{
  "hidden_size": 512,
  "norm_place": "pre",
  "norm_eps": 1e-05,
  "positions": "alibi",
  "init": "normal",
  "init_std_o": 0.00556,
  "optimizer": "adamw",
  "max_grad_norm": 1.0,
  "final_lr_fraction": 0.0
}
MLP neurons of a small language model. Each row is named by its layer, matrix (up: input weights) and neuron, and shows model dimensions 32-127. Each number is 128 + 24 x the weight over its row's rms, rounded and kept within 0 to 255. Numbers have three digits each.
A block is one neuron, or neurons of one layer that tend to fire together. After each block is what it responds to, as a language model described it from the Wikipedia text at the highest values.

L4.up595:171152084152072168153099120144115105132148130135133124143101119124149112136091143126152097137125130112188095137115143138144142127165160168127138109102120156168181139124104162145119114166144129135135127129154146108147138126134095072139122132147167122142126118101116112145128088116139128118
L4.up1742:145108105131117119117146138114187098156103150117124137148108141142153077128107151190093164167161132128138132134134147132132156136165127141132176131134072115147132139125133145141156115110143144101106141155102152114110134123111115160122140138137167133117179109130119112116146094145149144084
Final word-piece that completes a rare proper name, acronym or foreign word, often before punctuation: Bashk-ir, UNESC-O, RIA-J, and IV in Liga IV lists.

L2.up587:102134085153117113126096112110113171122113087144115143142156159137210166103124131132130115084092152127146184148119166131155093130131100116201128155138114128131098172142134128166152118148161112151139136131139130117148077106124129074142139124104153145083164128118098124141161118139149078138
L2.up655:123143142158107112110116125163141166137108140130065146113140153140143160124113096151089102141124108134134181102174139109145118136099170141139147144129101148125107125083105103118170094202147113163098096146106164123113111127090146104190113182104149110098138154094130100145096158133140076113
L2.up861:138097110130152109093130136116098130131141152122101172125135145138135135077105142147133101185121141076120142132161142154116148089146107092120104111114140126105144122140154092161121124135131134117177086121118130127122140112162102141105076136094134134144177130148147121152117139141147107160
L2.up888:129129131129119140130140114158167114125126122147117134143128153123101155129117160122125100141147100103116154144128124096105090122090127135152127126135089137127127113122126125137131121179138187156125108165120125125138129091139112122124129157101153086114111114088137115151116091172148140145
L2.up980:157161131173122148122142130130176177151098142139165149147162144125094133084075093161070122161147141139105136088134131163151112117132131158146072097145100099142130149119089086140156142118131108138135119120105128132193100098165113115140133143086172128096105149098144134166141147149142116133
L2.up1015:160094111151131181147153117121123161139103109129158124104131159116128141116140129112149142142092103168080147087141120095141154162137165091139172139120086158160133126126106125102112181186173198153121121122178052114155117125119121143101152136117099134106103165143111122211129131120127172106
L2.up1032:154105154133113144121133129151121131092121127100163138134136137123146137124119143140089105077091161094143150131082152133140112107129103083161136116132129113135122117096128124117120148165171075105149108173124107140151099082139176115126137165095162139136107146110111132107160157082131085124
L2.up1406:083142128118131148122139088159122165111140109126113133099141144113104125089144031134146117100125112096141146166131160142125121099110124115091071127135085125106101118141108090147141147117131155128121146126128147079147118152138109128153090111161137175122097134159121119152159124106123120147
Word-internal subword pieces, above all "ac" after an opening fragment, as in leg-ac-ies, pharm-ac-ist, coel-ac-anth; also et, ar, ient.

L6.up84:121141121142166099121103133160090122119096160173104119104110135153136160113115178082089122159118107147105117128111104172170117118154143128137142102147101140104124110143143141114101116121167122111148125124168130105144164131121133117149167106113123113131219103110131133112132118137115149134
L6.up200:165145142075088146163136151140166097108136092171146121106084124155150131112116152125158151144127078121126101158129129137140170126085107112120122146110171115136155143129100165119156100109068128158149153092164118167123125148102141149157124139116144180111109094090137154129107133115114122097
L6.up468:142149081118139158090138124127120193114104165134134100126142135098118117117110150132114121106145133120117153148112104147152149146137156085118136093130144106131117139112136129133180134126151155135129132160131134119108143130106111130154133125155122163110115154125138169165143146114132121138
L6.up951:150190082100119108087129125133135159132121102139154131137149166134132178087132111098151122090125086139126130133100092175138136183143173096090104083157084115146104122089150135074164134129161135149147099152113132147099123106133121143152165120131083125118148149094105147133143138131103139089
Final word-piece completing a multi-token noun, often plural, such as -ings in hearings or Beginnings, -its in benefits, -ure in Structure.

L4.up541:186137102132156123086126124122135162147135057110123143206129165132130131136075076093139074120140130131130140098108094144113095085153117106142131145121109139118097139123159111087175125133128117098154188124143172141126170098124096092158129087151137117143108150093162137114099136144132134106
L4.up606:165149120136135130174143174142132144135124152156165103127090189164111155122085137117124106121129116125125142139124153165132159128141148135116136144129137121104085151143131103151138117154123127153138130120150127111134127106127119073133114118114127153126130168121125127153115174084158116102
Final subword piece that completes a multi-token word, names included, right before punctuation or a function word, e.g. Rout-ledge, reb-els, Dund-ee.

L4.up259:140139123096085146147140188102138141138132144128124114153153110123109127151160176116095124117127141131134128152115109144114109141131120087114127111097097126143136148132113120144126096147123138106134153094104138118171170123107101097170113101114124132105128126156130141122135101173119116153
L4.up1789:138175078127116148152151119108156103138098106135144094143100115152134124130146135155120132118177170121090117135129147128127145152122133116146103137125163128060134131092101107136122096119121116151122085119078137110145133142120150130125122160139103149138162089212099136124125082111169064147
First token or piece of a surname right after a given name in lists, tables and credits, e.g. Christopher Web(ster), Doug Hill(ard), Anthony De(Rosa); also final year digits.

L2.up23:149114112103140116146131122140136103100097147127144136156144150168124139112102145118105098131111149180162126129110144104142115118094087154073190117103167158114139137178127123129148132110148101137137149125105133155140108139144169086129082134178154172127140149149105121133130085115145142096
L2.up187:158127111130140106118153149107134070093112145144136076137136164155152152137113128109121096127097165122150119130099158098084106088079114131108146110105121164135177167138169129137131113143148095147141167126142108117164118136111125128165099131144140188120147134140132102116132115112121172110
L2.up313:141096094148093115129142136106136110146088146133147093118096120146091124142077128109126139118169092184122118132100093112123165121131146114097140110162133162126151122108116146095117116137105136112173089127137140106123136117152132147114077078150126140165113116156133153135135129114098171104
L2.up800:118110120149122147135133150147093091129118160157098154119139166159141141119127150145132137121140117159132133138113114123139106103132127103109163124110118174141127161134123142131136106134115130104142143140145088133095140160152162103120110103154130166130113152114135136164126120115162167127
L2.up952:167151158137136108160154102123170129124120163126147146136097158136105110162119094126103115154095118157130121159089129107139114134116094156109135110099148149124160121114121101176131133133146092136158125106124089154128094160146116137112114102157125103080117154127150107116155106148136152148
L2.up964:129161135131133105117132142138160096126093157137144096141137166152119083154133160123133160136143119169138105170090178087093115101117130135098118150137156147125151148150125130134098148105144104145150120107117122114185083155136131092136095125139132163104121123145138140122141074139135170114
L2.up1427:128165119087115111142078136093100130158065125127138105095115169152121128133115141107096103126085098170151126170117167066101099114131149139100136123103141138127189143108120135125114126134133085136124106106098138097151066148126119099158101139149117130135160133123161120124134105136126118121
L2.up1464:168144109106112094156142133119124081110126142152138072138124186174123123170116152113136094131131158141130108153102153107110143116093078142083148097151184169120143138140145114147135133137143098154130111113112124159147094130151132093132087142143137153150089115153164084137146092123135150104
Tokens after the first word inside multi-word proper names and titles (people, schools, films, songs, teams), e.g. Henson International, Carroll School, West Ham United.

L2.up51:164116138065132141120153097098110151119143144142135122096117170141118143121128110121134135129089138137127113150126168142111127176168117129108108094125129156122182177145090111150114101113148097117112115095084099146087108128164141137159127144085158162131109131136145161105157101062118125158
L2.up190:136119137120102159125158118097112084162114112166158153125146159098096135182109115138151075124122112088115141100122109104127121172117104144080127152144093155149096129087123106158106152095089131119137113131144157136112105127173106097198120125107127143125113154132103154128146152082112137108
L2.up347:146136170087093144165101124136134076152113164104145141175144112163154128132157129135111078145113167105126122145103137080133150126127048149104141099107113166095145139114147141147129119107182113113147160101077147087142115160141181096170155108131116154138137135165130125140138115123101146127
L2.up651:164138149068089128117174119122131128136104127135164127148127166125144150159122148129110135123136139104109134159141150108108131184130109125098115086132146126146157172120130126121088130129141138149117116103135114117100111102160136149139141138130111130140137131182143134152123101141106125171
L2.up747:136133142103113121115182131136137111200146147158122113124136169139109161183127140119141120142130133157137134146117138144089139133113134114109110088123127121155127145149110095166146124108159143093102126115098108148138093142143086126133125166104108134119088120159105130179132131083168085143
L2.up1415:130104144143107176093167118120110139130116145132156122118143148123106112166131130136142103075124126096147119167137190110114109150110131141118129129148124125142151162130169124159139137107086088092083146086144129136121120163150091122155107147089154127106103119169117107096132081117115144136
L2.up1418:116119138086136118150134125141105105130106087140117119099156164143099144102113106101096115177151130113126081157154153180125116127113142115132114087146107188082148169159120132108125087123149154137118140111109137117119123132132157128161144185082117122152155157167109109172136192112158136147
L2.up1933:137110167108164162117120138165132161134081116123162125156134168111123133104165119156143156147112143077121096124133109164084140131132123163102112161121105160141141117128114120117156092119132132107138156176135150143118084139104128099106149121105134086125151133102130125082121147169127125132
Second word-piece of a split proper name, right after its capital-letter start, as in Th-al-apathi, La-ur-ie, C-ran-brook, Pr-ud-ence.

L6.up923:143180121119085101142161121139128110183132143095122097154119148151152128134088115104186116125150115130117165143101131111089142097111111100117132139180106147157121147116106135125154130168095115131193127115133147154134084164124134085142132080133125130117148108119160117120115080096128116132
L6.up1163:157155108143128096113115144150162088134135131113151110115156106171112189091109114108126129179141120133140122156110154111088151087104084132137141103182122163158161137118161173104189124135088125105134094111127142150137138109089128102142132151134104188084109143104150163126117116124114124093
L6.up1272:144142131129122102124166103088115109119110134151113108159134139166114123160153146119130077144071143138113115153114102120091097108097124160084128113106106151122168146143120143156104112134097098134144092103118101114133086128148162130147118101171122181118145137160154114130108085090171076156
L6.up1466:127134096105080136155142115066144111139109133151186118118114109168142168126121155145137109149119144125137176144107134086101105097098119161146133141136142142167153194157166120112111169145132088165158087127147105178123133147127148129149127096104132134119164161150136138111096105107129114124
Final word or word piece of a multi-token proper name, mostly places and people, such as Vergara River, Fulton Street, Catherine Slater.

L2.up3:142136107085132168162102157126128113102110150138108095114092185106172147138124170085109105114159119163128167099125129135099101115076107114127136142120124164149126132135120122117141116153105124127126133162116101126132110100096143115171110160143131159097134127130077090123135132143145091112
L2.up159:137150173080122138117093118128131134135137115136115120152122134148118150109093154135149117099126116134164174122107119072134172101137105134142157109140124138159110111160154132110098084084138102144115138123080122152135104120142131087136121108160136099123168122153136104187165118124129112122
L2.up201:124125105066138130157125131160120114162103150152135154107163174138116164095124145119140126123105137147142123164127108148154168143146162150088141122149126111152150112147119133133160098135118119125094115105175119105099126176114116169153123092158166166160132130142117168103143133157113135117
L2.up504:104136120103082145173106132109146129121102099152140113154105137134141114150162160131107121079144130149116099131099090172112128148091112110091138112117182144101140143109129124096121138096107141149141108123143126104131153139178108105169106134099118164177135105138112114159139128142097106132
L2.up575:106135149101116119121140135159128110130145105126119122113106153152131134109118114142151122130139146104134125118088119154102113146112112160144134091165125131102126160132105107136197145144107114094139171146164115134120133128132169172117145126157133123117148124146110116089103163118145130104
L2.up1148:120139115140089112086159164099154144146153116111151121125046107116147102096141131111113143107150142133140134147129110150138106114167097110176157083122140162117141131106110158096187116162098136096169106109152113101138117096135167141138130108115115148174144123102112138144119122130116109062
L2.up1416:135133114104113102138116123122107107123112154147151112138101150139091139136099107112108105137135146118131160140076151093111132130116133138096114123106109146089128176167104137106124138126146100135152129115121120138119119145111130117140077112142131143142112145115123101130146103115129123118
L2.up1470:138120152065135123132177104099138128121121130138127149118150157171124141161117137118115122141108120140140160109131156119147129131139100123117146151146143126126142154118113125169118112150143112114069152110146142118137163171129111121144123134160139117133167121144177114116123138114143105118
Final tokens that complete a proper name, mostly regnal numerals like II or III after monarchs, plus Jr and last word pieces of places.

L6.up71:105161132127104134188173166127135147095166128143136145159106149155162141138130108113148092139140157145102109095103156118122155132117146126131139171120129162127194177107062193094121148121112136131127166151131164167167131105102112100137104097151130135129129129128120140100130129088110156105
L6.up75:138159149134140083123122094124152164143148127108130155121202135111137131084133130112106139133117120163121102120061141121105157160106145136119109140111159113142098163146125135156148140092085119133133140134124140124127116115153149149167124143121133097097130179141137130128150106087157112100
L6.up824:148162100121097127105151163105097140132142123156119129119132129143094142110093180095148111098096158181120129107144107166143141118130114103169118143142116145124151148146116166137109154102148127168147193118137114144122099111110086088151114153150106123119151105133149114154117118155135134110
L6.up1135:097139149142142078114147119154143167100107156090179090184138127127114119124114143137108132168108154162138151150104110167101133086125142168121121126106133129147182140140108141127110138133162112142147141108105110098152132147124126132161138150118158129111140154146126098137158080140141156123
Middle or final word-pieces inside non-English place and person names (Vak-ı-fbank, Ul-m, Raq-q-a, Bemid-ji), plus second words of names like Philadelphia Union or Communist Party.

L4.up636:194147138125091107108177154095094115097176148180134120148125113147119139135099104098110132166133128130140150145143122102098115125109085145124139161152105138114137155134143115150164157169141132058144123109102161148160117138073135114159130122110142136110162141151137136136123098128146124145
L4.up2007:142120128140146137131167108123135171090126145138116119142151149172170153145101110134155128163110128116138127107136127192100145109169071141183131113139117124122132128116152135120133128163116075122145163176127111113143131139118111116147140104136148153119122164175131115173154127122124103119
Second word-piece of proper names and words whose first piece is a consonant-cluster onset like St, Cl, Fl, Gr, Sl, e.g. Cr-um, Fl-ank, Cl-ap-ton, Sl-ope.

L6.up718:117195074151127104104115133148142165118115126098124113128181134133170140121102120099168139120132145119184171181124161146107104118148104104099135137125113164120158137125136204088141116144117096131142155150116142126145154113150133111088139123076076152122134105117115115107120135144130127135
L6.up902:125119114117107106127077163140156113156129086115185072115093069130127092074165136069132089149130148123129151103117156106124144119124142137117194133095118149120140146159136155185164100128110105117098151082162163094164142113120124093164126137110112110162156162148129178082143139100144125109
L6.up1099:083173152145117132116072107143103138119092103090108120164141101097151137119122121131126153159088146092070118109142111130115128122153116141120100156101141143134117124135126177107174104135115138128122155141114123130140113128137143088152173119117151142108169110125206097150121096136120140146
L6.up1357:107142116116099121097095131135123132092129088097110114137153105121153117120126140112155116110112155141135166130125149123087117135092153172135187113117140146154147150154114177122166134112144104111125086169143086155119132133148150116139144133157102099092119093155135145107130142124115086128
Second or middle word pieces inside multi-token proper names, often non-English names after a capital like K, e.g. K-aur-avas, Kot-od-en, Ib-ad-issen; also some ordinary split words like surg-ical, foot-bridge.